Weights of a small GPT-style language model, trained from scratch on English Wikipedia: vocabulary 1518.
MLP neurons of a small language model. Each row is named by its layer, matrix (up: input weights; down: output weights) and neuron, and shows model dimensions 32-127. Each number is 500 + 25 x the weight over its row's rms, rounded and kept within 0 to 999. Numbers have three digits each.
After each neuron's rows, "fires on" lists the tokens most often at its 100 highest values on Wikipedia text that the model never trained on.

L4.up109:544482493469510473473506489537499542500468472518504519510519525517469493482481496479460455504504494523479516532459507527490488478520489492491524525479490510527518507503510519477501524506497466506467506511511492537536516538504454467514490523503543512511483539521538510512540529520497508489
L4.down109:503555468500546494521487497516490509543546519514489494504448498480504489507481518484495538493514504492540534497477469473482518492535540511499482485549519513488488506514483483491491481545474521477515519493483489493476475510517511466463500501496472501452514479457496486515458526519524484477
fires on: " d", " al", " Al", " Ind"

L2.up524:519478495518492471498483486489466529473505502502469496520509523537498501525557536469529474542479544459493497521505497542515495448525484534498475491469510483500548462480507476480504507528522501474478519485528494462500468492496508524514495564482549532462531484446499476495552463489482506538
L2.down524:468497528455501516502514496507521480512493458524526497481492525472493496495483508478529508487481489508494549471507473510544492514506529524497546516531495513526482483516495546495484488483538469510505485519469475508482491491503468474496456453529427480554490495493495537508528509479566529480
fires on: "pt", "ent", "ents", "its", "able"

L7.up761:475548503554465482450483495518487478480506492522519481482524467473443494515499471476528455460548513498502492517510505488467526542495545503526511510511495511508535499527501474472510462499494476481522502462512512485525502464491485491485467562471538466493507488478467508496511470519490497497
L7.down761:497489530492519486502452498480521518558496533483542448517489475469532496532490481461494450477486491483460533498507493486521468493558489511524489493510473463470513527506529512484525478504521503486505497524506479489522521504490500512483515502504534513529496466491448518527481524496516465499
fires on: "it", "h", "m", "sc", "c", "is"

L7.up500:527494495569507486509511503504457462460516515525482454504495543470440516482498491517492489491535503480483488499512488489538478503524521490491499526516543477490499450499508536480492474518518512543559496487475534511543495543506491498517458502477477490506498521506491502509483509518495523460
L7.down500:515492510502450517513500530493531511490489527504516531492493536454500449504522476460470461502514503522529463492499492473482514510508472522532504483455485488482501464494485524548538511554524499510499483494480534504471497481437482489508493481530479531489523531506510526478479483499433512507
fires on: " r", " Pr", " d", " prov", " that", "qu"

L3.up214:459538570491527483532521482467518474510443522460508456489519528478526526477501446483501478499472459472518484459462563526508504431526468485484458505491541477472481468511522515519445530501512518501506533491485494518489470523512499498482501489488510477480545500499484500538504499460510500481
L3.down214:516523483500474547458522509503496502489474492523492515496517492447454494495510499482497501500550497479491536490489508531507478483536499439477439529527500543541503501472492574496501492552497506453477503473499515520564522484481504495511471426472525525528522478487508429500532507496494522534
fires on: " g", " qu", " s", " Ch", " med", " S"

L2.up89:518507495512464519488468513515546536491465504524506514525525535452506481516554513482482494483519466513527470447514491476507478492521485511567502455503546507473439497503459533512520513498535444498482477488493507518485533510467500444463513511475464518511509516455492500542479557478539498494
L2.down89:548496517516466512526491527507507422518509491508502515487480473496467487444505511515527528540490503525517471477519461499477480502505531479504495558516513519473519471490427532476552529482509464489495541491495499475518496515504513516524512532518502514465546480518480531476441464472506499500
fires on: "C", "B", "P", "D", "J", "W"

L7.up245:514487452508454536497534497463441501512494509547492517515505499495558551547506514526518478487496507476516540479445519497500502508509512512483521474495525507524509495487477473491477500516484499452532537531558466537481450529478506482503523498550490509506554497472511503508501510533478515490
L7.down245:526493465514506518488462525516499495456475511532509490486485516535486481525498488543453510492474443503486503529468458517502501518469470515504493485478526511541506502529532482468531489529490477518498528481489531476487543465502500489471470519514566490515460514478510501489482553473532535491
fires on: "l", " of", " ", "r", "one"

L7.up714:498504549515468518507459470479434519520470529511501513480478518473479521495495506484516473513505493512514482476445468473524505460515517488509512456503527493513473466485495494479544539534519472515533556492492493489530467536519501494531471527475466520464531519503509499487497507493471493499
L7.down714:500464517525466479506519522475496504482468469525492503508483533468454464503496548482513503521538508517498495504520534472536485459485489534498449537445492515495499512505515500524527561528480512473515493516436505514510525512496492504509493479500471524457506474470534521494506536496508532471
fires on: " d", " D", "av"

L3.up652:488514483474526488549517468454527496468508499485506489511521502474519511540489514513514517505506524490504499480500495510432475490448466490522459491496532483508532469516501520472441508462492521482531555486470516521487532479547512509490535509495516477497518506513496474536489476493491516537
L3.down652:486518484485505501442555483515461527466498519493491499505511497475507493465511504525494530513518503500526513516500491472499477502451554494526462526522466477496478509518483470486505493520502494505503460478506457507510457503497512488528504496495512480495517485531529478508483497502442452484
fires on: "ot", "ne", "oll", " early", "xt", " main"

L4.up483:483491517480544514492533562521491500530518518505505480543534491503520502486518469525466458464493479521495524502483525507529477490485542518496493500484484524535483499498472510470507500518500478483478486465530481492494522586459491466540506457475489541521511482515529517521515481463465505515
L4.down483:515510492467469508500463509494470490531522500479477491488463522468499504535489507489536555542518494506557469497523506488461530490469546524528483473533503531483551510522463513503508496520490509453506476516551517494487515499503519502468535496511487447538515501448487500525519533530503512497
fires on: "ag", " al"

L4.up819:476512466499479487480510503505468559496509481526501516524515504472512502521544464512530488493543477490456515516520505522499490473483500456532525515472512528507520455477551461523508537497448449556541488516510455504536495523505460507509500563524453497474489529493521483486496496491518509508
L4.down819:535480505468516475534515515483481461527520540468505477500487486503532531501511479514509495494495538492529501563475523513472500488492500534497522531492427498520492516500494470530507487565521522522518480532470480528488496476470520472487527482464503448445462464558547517498481513476484521492
fires on: " bec", " H", " serv", " app", " "

L3.up364:500473503496507500471494480489516464478529502514473496507531481500531509492538469504497469537494484478448550517439477487518515539529484453499533522464457505533470505479502543495505496508528480503488481508511480466538535509519506486494477491534517514535476486522515510460525516495504494509
L3.down364:490526538495502488526477531520505541535484516510500473493460497506517533498494491502512512463453465551507521505521578509508493472512522476458482448534505538503533446525521495500514500486466479534500498482527507474526484497511562531458492498494461455515508531496534522469529494511527507486
fires on: " S", " Y", " R", " Is"

L7.up54:558490445504479515459476488500531506519495476499481510448504506507491450458508450476521537525519528530515473490512478505500530502465486441509477481516495516466469472515525494509528466467495545540508519498533521502461502489483493510534485501530464527474544506482478513510490498546490474537
L7.down54:506514508516462500474494479536461504494527480479468496467479488547487496501517541482507489498487466494486538501467495508549539520498533450537504495504426520459476553517462526504541478461479496530513508470432498507506484524485459507480529506531479519505519479516486493502526529525502531463
fires on: "o", " All", "ist", " all", "all", " from"

L2.up600:485483534485493532516505494475500450506548517500508475462486513499476510513528473541513505466504469480489524478467557469456530522515479457504496499508489526550463475512501496521490506563519526509535505510456469473517474504496546489502521477499486489454490464530480462536480515523496467483
L2.down600:493546504529459533502480529491490512523494506516483516494532512469464485515493492495530551470502476492454519471506534517537460500568482452454481481550523544511466484503498493547500493471512487475492521493503482501497464505526527490517469493537494507501527483501487538503522518554455519542
fires on: " s"

L7.up523:530513488539488526496491492500454520501519510482499450483521474479469495496520524540521486529461488553517521523508491562498494501473489500474519493545486512515514464438519473470505545518521505499513541559491543491520513486501501468562501511451541531502506501497496490503537489489509523523
L7.down523:509541469502520506504493476474510486518494519530516557514504482550506488504487532518469490520541502480499512453507478495511492473454527520493518526505471525477497508512525507509489473555505500492516494436513486489488511527456526529474497473484488523495477525453531528501486500512478476451
fires on: ",", " "

L2.up690:540475524419498481522452508491479468511518460482505503518503480486520518533539507559448497509478515457483491482471489521516523505483505499474477498505501501510487461518513447496463528475530504484526523549485500524525489555532489531523489494513563505480508518459505539489505524502485464476
L2.down690:490506508516524494433463520569551508577493482501481488478496514512509430471481527480505523504488458483512537480505463496473502526502519464482504473474508466489531512519472519479486493514465471516512499464486541459497488485505506510513477498521490495498472521515512476475521487511564504530
fires on: "ie", "O", " use", "\"", "ake", "ue"

L7.up601:465488487467491549503506505490469511508495508508501490486487493486510488496529511525469483519477463506470473499479488478488524542471524516493521497503529495516475553471526481473531522530572489489546507494532479505471533540521490465544494502509475462466508505485504508493524483521490475514
L7.down601:506479566489489516494503548492434486474475501515475472481473513467466479510447505486543547495514456539513507544533512472499541502524511495478476497490465496548488518469488479515530544492479485459505566501478504504482484480494492507472504483503525465507496485525457483478535507545508474511
fires on: "n", "en", "ed", "duced", " San", "In"

L7.up377:517516475469534487519511468487509491476473481523525486519507485535507514488510513488479464481504498486562509461504497501512476501491494495484534535496449536498462491520489468497493521498547525526474518461461506474530424443542501487478501484480489522483500494494538532496518501550497482456
L7.down377:494470469478502495492521504503537543544507503527560502480508472484531481469507527503514478488507475474496552498503503542514492457510484563483510531506505455515506492511516470456520524492469541505514506567497520479506484504481549451591482531529491524504518506485522539506482488441495511477
fires on: "l", "an", "er", "h", "ian", " New"

L7.up748:489452491494513499441480475486497475521504453437521466467492480455522519526515494513509475501485499523471546509522504479458500526471486485514511516452468480471488510496530522474487553556467578486463501507497575503482514474527502505505475525512551494512483521514476501498502520510527522522
L7.down748:534489524508485536475552492510562472502520505526494532511503505508473505517504554494467460457488485540519491544509531488466452452510485541512488525503487518514514517495518514487461458484496499506461475456493477501479524510507526485504506496518514483550512528513482453509489579495542504466
fires on: " Af", " a", "iv", " Bra", "ra"

L3.up44:520522481458509494497527493478502533498546477513456525516496508481511496512513451552488504524501500455548535507497521506477489522497470462469521505490485477528472465552474458517496491490463538488508503574489522496457476486532482523475518477542507484433526524487505537453496501519480495505
L3.down44:490436502508528449543498510519481457453511541520488539486470512486483484495496505488524529515516500479535480536504527490478499510489516520502563483457501516491509479499513500537501525478449487481542483496534495538479476503505493479450451496509538483511582521519488499537532496499515484460
fires on: " (", " ", " M", " H", "{", " S"

L7.up647:496477503508464434486437471520495498503533496495510496528467486544513532515460513504509516506476534550508520509490528493494491476494536478507504505515488501513492498462506531522481529464493492502448494518494488454484502517566548548450529555529485515514499565451534469510500470487516480513
L7.down647:476522525511520499496479530514496536442524518485478516527503484481500522430533487490501488463461538488518472513540470523477480480515481449490522499519505471487482482491527504480512446511533519505479501520528466537482497467491505510519488505482456496519501538525500497485532541469529495493
fires on: " and", "ad", "o", "ing", "ay", "an"

L4.up97:524516464520478507452486496517564504507502460516504534516519481494536469492478518460475503509514507489485514493455511509520511518541494481534470504477517501504441528517499496458526494491508450526532551507531520499528534555540504479501475470491460494491492522500496488538478531481446499487
L4.down97:516507538492505510540485488508487476525506481515493483470471467500505478492491468521523484509507476552516514488533522505483510488514486479521542546490531508492477493484473487510460491436553484513530509513481511489460522498442463510497495491526532520433556474500459448523486458527519523492
fires on: " G", "W", " on", "G", " On", "J"

L4.up250:491510517455490530499502469453478553497517500478499462466489505489558490431536450508505502521496523493539522515432505502473523489523496541483481521488515530505458481477501512504464495502502502526533533551488506497516495513501514496512496515500482504515563554521492483497493532442477512519
L4.down250:485503482454504493501503518438501460515490498516481523528520499497479493518492543504562497491567529523480533527467526493502511461443460512476488471476484529559526480498516503533490511527496536487494498506498545495502539485483478510516499489518562464470472490476532484470495472540494522523
fires on: " H", " were", " D", " All", " R"

L3.up813:495515480468502496479493526544458554525537507507526452527462489475490487504498505528516502510497488509518501490518476430496489481500552511525511463534509493515472462512510464494454544476517489501541569522498449513511503543535505520455484491482487531437521485517515494523482536536442511500
L3.down813:523429530557470473501479496483469493497480471488511508491482507487526493470480502453498476493537564516510488422488531495523491534471487509457450481537517467493492483500510500493515490569498470495476496491507489504467503510480525478501516539507523495523493491525539503479510492467470537496
fires on: " d", " same", " that", "°", " prov", " |\n"

L4.up495:466509517454510473418526573511520504478538437511517527483512541516503482481445493453513471544550487503486497496476512502512496469566506486495495526497453513501504489507482490502492515486499452486490480497491474488496538497477509514514467460512459498522489478494500534521494458480493520473
L4.down495:488495483544520488475489470485528484502475533463507491535488503486509513525461512538504536469481528499523523463488498497529497490513505496519487496529502485474499542474496537512484497543522518496528514521443509505511466544492508444488500499532499536466506474500494485505486512515500475492
fires on: " v", " am", "em", "ist", " V", "ure"

L3.up717:528491458491553489505503506486524509476521496495536486471514484479479502525495507506539497506543465541514516524487495466471465501516561487535518427494490489521529489508491473505469550511465479436504517494506461491525513511520558558499513485502477519531513487497476514507512534500489530487
L3.down717:526515506532436480462488495514500511557511530488460485530521497513528501474474459507472478491507552476522492461531496491523502464463477522497474526475456501500545512500484485503522483493504511555453464500499543511501470512491477466536506515513509464509500505491520557509485490493498462500
fires on: "ction", " known", "ab", " comp", "ub"

L2.up289:525498517504485502478501476480499506513493488506495525446480502514464479511543519530549486493475496495503448484509535454513495435508460514494537506515499491512524526452513519505472450520473474487471489471513519517491505479489534476516499476509500490520519504480510483539494480453462524475
L2.down289:531494509511478517517504473499494506475502473519545476497492511510540533537525495519471508491484493508500506502515511526522501507511521461516500551452465496488469508480520503529498502479502494486503514482478499509507526504483492540489542488480519505529518556472487449494456552532537489490
fires on: "un", "iam", "ad", "on", "inn"

L7.up509:513499494479481524444480479449455514495499498496496485487517526512491484466488522473504505506511472503533460497463508513511520479491535466483512451484487519535441511500497517508558534487556539486483515482500548505533523473488492491484500494518471512486525554540476500513539472508507483471
L7.down509:474543460491483487498530528517481494497477508533505527456521513503546509517475506502503500479518489531455502501510515489530511544464492509511487539465487497474511520482484531513458516480477520482497483484478474502482539549490526481474495483507514513471508501512502520531509507495511538506
fires on: " P", " All", " Al", " Q", " all"

L3.up446:495465530511533506493521476526501482506511480509511514533493498525477491495503497522497461501469515466525523510470495514527481503511552470479501445466505523573481493489498528502501451484479500462495486460502492508484476505527532496561460497478526525514502505512475478525510471561461432505
L3.down446:527491448450487486526493518517478532495498532493518477476538534514463459498476551479498504493514517487480486508505538486501498502541475472522510513491475508506503499503504519474468540535525484480443493517495536505500528490517483494451553424520461488490489528497527559447498532530536512437
fires on: ")", "owever", "\"", "'", " '", "our"

L4.up497:489523486546497501504445526477506484474518493475476464507553546529496519510550469514511501499511458499501539497474490454551543504550517479493526510472513531511464465504478537493484511498506510525504496510498430457513490541488553502525521488524505520483506519478534490483523473505478531512
L4.down497:530534507548516512496503484496527491483514522472510508493473489487496513537481507529523473482456479507516577521515488513524491527548475492504500563510532522504477441475502488512498492507474471514480537469476483522533441516553539483507509451496481463482467522493497520537485513477482502515
fires on: " s", " S", " Y"

L2.up519:469475525564475521506496519493502434493477477457489452476482485464527539467499493495502509465507514482521498505477525465490483514475510511504459521513528490583490509513496465523516494471483536527482481509490515480480497463499473517496502514507495508527517491535485464518476550478506454500
L2.down519:528445467466491475481461478514491546500537493505503472489540519495453480466526504498544508469524470500490497487508498531476528504528504498512479549522449567505497576491481500486504556462515525482512508494478515508529505467490534512435529512519460488494502481506508515522515441494467487515
fires on: " loc", "oc", " st", " sc", " St", " comp"

L4.up126:488485518518507512514498474513549495494449505482493497438526507493525506516487469452479471554511511527493483506522537516488470528481480485484562490503474466504540521495487531447524456513565492494508515519477491504491523509474462481495494462500487451487511497500463490489522517530493525528
L4.down126:517479536507523487478492497489495498516495470518535516480505509512517504495514523534467490483527482560533523503528513491525462490480501502466509504485549429467505511517492457482525464473524474457503537526505519436505532527489485507487514517507541508475485460511500535479496466469500497525
fires on: "n", "orn"

L3.up622:510539575507492468488463532483535456484536480475488454462489464538512529497496494501509522524507492534513500498529494509510486544477514473474477510468501491492538478520508489514542491478502521452511537495493513484455484482486457515474490564541527514526496506516471474530481498463488461481
L3.down622:473486474453527479515512472484549491507521502515483491467503480494487498543543515493538454498476500536494494498472500475508478546536432442510488516518505496552509536487529534483530479479511487521459502478494493514500511525490528491465492531468502488525513518536490501519488496480493505487
fires on: " st", " It", " Pol", " sc", " Sc", " Ind"

L7.up641:549498487506524436494426502502486450521539448527526503482460492508494486510505539501506522469501517526518567480496501453482489480479532493510495526472481510491488488534499520513518490458485491499500473535491539506455518506517492469509508507469448471479493506485464453504518470505508506526
L7.down641:471466489496458518535512498527493506486472525504504502537477538476506510476506550507539512522502487514499461499518445474491498503482500473512507461542488507501502533523469468460524471478480534516517513507530461521513480534502517513476465489475476470510532523476474546514503494476502541478
fires on: "o", " Te", "ad", "b", " Rep"

L7.up297:496474474479509498509476531480518501431495494537568517508544491527500471474531516500477538519536504502534494480513469477471519596509516489492471504507483501475517467511509448501493535486515512464514523486516490499494488567525499550525476476546502507498462499496498495478512507526470499507
L7.down297:481516451505514499458525526491511505519517523454511524468481478499493488497526505506461526491523512556506417516476458511519488499540483518469507526444552527530501519555524542519480494509495517500483472530506501512529486521529467506499473460492533471499496517523511487495475465513502486537
fires on: "op", " play", "ch", "z", "is", " West"

L2.up750:519496533490505520488450490511509513519527476499495530511504503525485489485532514502486469515483464500543451472545491486540465469513511540497458504488490492541446486529500499473524477496472466482508459479518528492483451475498503501473461491534461478495530470491494490551506504498496506491
L2.down750:498509464515503479492495503454522533527501487522522484519519506496512509468487493504521489501502522456516563505509493500499494511522482479520489511499514492457520547444469522459492524455500484508496553505460474519519512574473467495517516471497517535450509506488513526480510475492450509507
fires on: " St", " League", " play", " Team", "St", "P"

L3.up720:506524527492534461518486475506479438502473446487530536492509533454490470504462469500525506491512515475495494472484502515480496485463519499488511459488508529481486495527514510510464468473465483497519511502487518564494495537569524524580480491512504502522464519469508511515504491517484488490
L3.down720:521492472499466516507482511498448513486470550498512443482520482470504457489517517475467477511542470470500486534490486520507533539502497448476514486492479520506549505503491500503510496491524479503491561537510517511480506441476549524495497489563513524496450491486522451513479536498550523507
fires on: "\""

L4.up189:508461539495538464489477497466523504479533484464532506539502475477528524456527474504481485481477466474535515489567511470507510504484517507499489483492485521502480535511493436509516465469528501466510479453542549482497481504506521492462465493445530469531489497514533543492497487514508465521
L4.down189:520488461485518486464496486484456503539491496458536482467501530555511501497563525533473533481468468474498538459463532488486509506506535486488487504520516515530476532460493500485489510488529490518507468531502528547492512518486481477530504499513527513509516512493509575499548503514492510489
fires on: " T", " St", " t", "St"

L7.up606:518470468467499485533555456520449531502474499511496466488517505516493489497473483478518529499550494452499485489497514493510477484434492481486522514493460537497453506539504477510533502519489506581509456536535479435480477473482480474505495518484465510508473554533541517483521520488478486494
L7.down606:471502568492510463485525532465497482466499510512492483503525467494533512518490532488483485499544503465533495505494491496485548479471554536543468487519495522568468496502491491502538526505517514487427498475488515509502512517487525524511525453480502453518506463489483523517525497471494495469
fires on: "h", "l", "-", "he"

L2.up39:493479505519535472496462528485516494464519476508459461502470551451536459515517476509535463480479482517486506521479518535483515522459498492480502520506492462548491533509517491481483469501442508513522495541504466510495485453510556515533536506523481551490502465469545533509446558493486482498
L2.down39:493494503482486521486503490476497441491465524510495524486516469527528505484506508499427519476520485488485488496508444553472472512501514522470511489526486511514538467513520496467521505480531530478483463514516513496529540506483440449472479484466499478435535489493508494478506526467501516518
fires on: "ann", "ared", "arg", " found", "rew", " j"

L2.up530:493508493524523472498542497522510524555524524528534524493478548492541480538499468528475480501527469512523468539510492523499501482532477516509498531497546494525541489489518504480502517446507481441519510514511494489499504479492504491548461490486456467463478487505466495482532491528506515481
L2.down530:473525512476498473496501513530473485519464476485500493526456521473517487503484529513491515476472524472505532517518520526542516474511508510521461480523477486516502502490468508472524518474544477485489511474537491481544541485510475450493485500504488481472505466512475533523499463443482476475
fires on: " V", " v", "V"

L4.up181:485484521537500500523502526469509509498491519456488483492514530538516494518484556530485425495502500467494444471497515520502511523427498515438479515523501497497484511496472529489524539494534513564499473531481499493518482472518499473463472540493483463501482488521505472461463458515518520533
L4.down181:529508531477562489510507486490496528516533459574506519512493471492473518466470487513473509507493452530491486527507488526500461534481473492539516522492523504507517523512519532527521475474503478504512506479473491490486541530464502528471530472520509516500459508516549449517561483477489531494
fires on: "ub", " class", " National", " &", "yl", " House"

L4.up39:510496443480527540494472500450474523530525506543455543514479508495510522491501477531490514562501508508482520531513516484499509509535469476493487529486464491471493462497501447457491452483507505487488502529480512509508496468550464525467479491508520503455526524494520478494510513471475523501
L4.down39:518493460529535462518494490497542456505511489479469505536498524516492475500465537529445515480515510501455473498489517501518514519489515520526495460472493545500487540523524489522529519546500504484556507482534503494472496523495510514512452475538541504498546463488475477516516467535515491465
fires on: "et", " (", " Ch", " Z", " S", " Ex"

L2.up22:469503517535536508519515512534506535525496515483489499434483526484519481503485517491531496494503475485526469442526535481480505509463487466481495490504495499556542478453475499479509503516502470494469445491546528522487451460497509503509475511500460494492473508525537509498496519531527498549
L2.down22:491506490535515494462508482490515497495529451526488486497514458493464535519420524515410513482483500500492494505470493531505510513510581531506531479458520497484508535489537558516451503508498507508471477506522502464539524503467467514462502526506509488520499513536488484513536514488491491475
fires on: " and", " &", "ra"

L3.up521:449436488521523478492502528463543505500536506478525514435469524510509488525510512501481502518524524467462456499466553482537488503523544523520463465519460535526474503512487520522459505512496487451498498516495536541475550476512513502510496497511449478490524492490507527512480468564473512528
L3.down521:523506476569425533532502521506450501497539428506502535499496478520499500487492519476492489493471498514520498494495476492510508506501539509535483520499480493483475533515538509511510518523512484546453496524512510454493479516489485496487543524551510520491492499516508484521517494490487520482
fires on: "em", "her", "im"

L2.up444:520446502531542493512487493478545506487495507504480467460491506537533472537487470487492524498503510486516467459474543489471450542491472503542524496485519478513493471478506486460475497519500519468488512478512512513515532543503517504436503491447464476471463491500496528502511480549478539480
L2.down444:477546518486480515466513542470457458498479478507514505492539483521537480511509502504530496548474531482505483503501461494518509486477536538474496484498500547507476535524514510531489482520532503530483529481510479466528456515510497576548559522487472501493448477517502521497480474481480472508
fires on: "qu", "cl", "ore", "duction"

L3.up413:514490484520561534496531529497530499533486556539477482506513513512473502505472481518475519516500499486454505507554528471496478478496476463499471464447509533528495523502451497494516491500502506529547489532476514483478504456499516497477537492540496473494508516519502475496496487461521446486
L3.down413:520520459493488488518466500559489535472524478457542500501489522524485510502508499467501566534529494532497493501516501515448522509480494530508515489568513512516449537515468501517499474542486502468530517516497469507495461470463512490489527466547514484573493456520468465512506453507503513502
fires on: " University", "ect", "ce", " dec", "ith"

L7.up742:484541574489505472511532527481526446515501486517507510498498496500463505494517469500547464521508479484495474457477489526512457503517483515471488489448485483498509489541499523488500510519505467539503494471508476494497492511514517504501500516433510525488498470489522502521541487526521463465
L7.down742:536487480510468522475475498519543516453486455470508522531426481505526488499490498480515511509524520439486531496542502529484496498513510515457520539487518529505485516518530515490448507520461462558515512475480507502517507498500514488493497464488465512495457467473480476497529495481517523484
fires on: " p", " qu", " ch", "p", "ag", " Ch"

L3.up35:500507456539473532527523520491540461455476488528499507500499495467514486478497469468477512512515461537472511512460484482493495545514489497508473498464508530554472480486491493502516485482514548526478524480515457506478487557446532522487455460493476516466515488498489493540484486508472458521
L3.down35:486554534530447548473472534537494450516524519512507524496474523495516492506482543510513524457506476528489498478502530541490437487499471509534510471516526552502488463520543505500533488496516500477482531495476494478507467569501534520470494509492468509455502502497535504496515512507447439509
fires on: " s", "S"

L2.up24:486466492535519492485484495496504539516482535484524491515474515482501475536476519488485493498496504528516525520574516494486469551504469475524499474537540499512512505509503465495479491495540513470520515519495474530478507491505502485497446486452446475519506500493492531462511518580501508521
L2.down24:484527491511481449504495552487523481496523538528491524469503499462510490497542526544468525545515549507503441499516491515526468486499498502503486461468483473501492472559515483551504517524505512507467503478518534495541470519479485498506526482466490436511494447527470497490486497473494508480
fires on: "qu", "V", "orn"

L2.up779:478491496486479495506512532490510488462530498491498520514511499471506514538474496529553517500535507487480512544502465498477469509486481468506477483441524498535520479511500544493463481480441522507520563496513453529481483542489493496513530529502511471489517464491509484497530478475504506501
L2.down779:510510519464494506534481455531507504483527503483508512535480507485485511483515489540465527504513507501562504492489509517454454473467506485518463441549512456530487498494521468488521509463500476494493526510488502528480454489516487498495511543500542459507511488534502505512499497444468539483
fires on: "ot", "oll", " out", " that"

L2.up558:534489463544587492477536525516516493532579532509490530478533466448493505460481475548516500470488487491494485510533474452483493516441528490478513511502477527534468438544476480500528457509506509470524490490493478500547490529488503482504513454540478531553465509485488487497539524504510505522
L2.down558:488520494496466522551502489477491503518521512502504489499493476518458471473483503484503525543494504483568475458492499482491527462480520527490466437505511504450517536495499527482518418536469550532506468457515519504513539541509520488486513512483457493508488494514517461535490482474498512513
fires on: "us", "ug", "uc", "ig", "ss", "ag"

L2.up145:491497523499535494478524485487442509456504482457485528480459493493504497517515532499499528519467489441513489461483489482550510491543475498510493483454521535551491506483498507530489476524513471481515472475467497501478494500528505487528490490498513473522467490516441501595495493506489471530
L2.down145:491481494498505511523509513548534505489513530526496480506465503513509513490493507483500501479537494497547528521517502476516471468435446474516490499478484450505498474502527494522504501499503510484449536505494580481471527484499429456453525494503505507526499498482503479459494464528510480512
fires on: "ay", "on", "in", "un", "umb"

L2.up765:498494526502455508535530516514504525468459506504517456502492528485492484490519482461497512488493495541484515458506498519525549478471485509514462511516493521477481497481492522521520509496488497529541451482514496513476509493471467504527515539525477481484523508507469511509445477473512494536
L2.down765:511522517507492506456546479484508487499491489494514510515494492503482502487492478539509481534542499454507498570507504487499495484483490515526504505479510472491512478520498514460518516496502480476487533496489479511492462465475532526507522502473537507476489490506483431550524510507486508494
fires on: " new", " list", " ran", "ral", " public"

L3.up482:487516541476464468473502493503472519517517468531482489512510463526535498475449493519473478501483514530463553509477490519513489482497498484477510468507491495543499500492482506474557515511575481437463527498517531539521477506485470535469485534507518475509506507472518494486551507472536472497
L3.down482:529463475454475462526496509506484507556512501510511481461486522519549509473513456527530485514524513489511532459503504500490539522523496515508501537499487504479505503492494488500488523547479509526484506487535506508508535527508548463501543487466473516503515489518494464514554479532451486477
fires on: " Al", " al", " dif", "x", " ro"

L4.up767:522512494530523478474496502523523480513522460476545483540518470536471503516503523497460507509527465518520500496532511478499508533514507512469511519505439536524516513568494521479523508466469512538490475470493514515502508497506460485486449440488496519473511516481515550534542499529521484454
L4.down767:495491508498506491516513514511512535531469546509495502511518504503520520482530509487529465499443523512498461501510492515503541492516498510503484498544562445489452488463498529463444498494487509510544532503523492505520472534498538512507510528476512505526543484497498511463498499455504500523
fires on: " dr", " St", " Sc", " Gre", " sc", " Mar"

L3.up828:494539485465506498467515489515469542517540512545506519499518486541469484494509487490510477464553509466543519515486534512521456455499514452484468488451528502474525472528458505526467491484504506520534553499475493497499473539540498500474490518493472481514496529495514458485516536519490496512
L3.down828:487506557505576505508517509457538449456536523480502506560490571473508489457495520480549502486506547490519503476448521459505501509480543514520488498521480523525496525508492487520504522540508484533501480516474514528474507518481471488538445475468532491487465527498493512525502479536456555518
fires on: "'s", " remain", " same", " serv", " bec", " prov"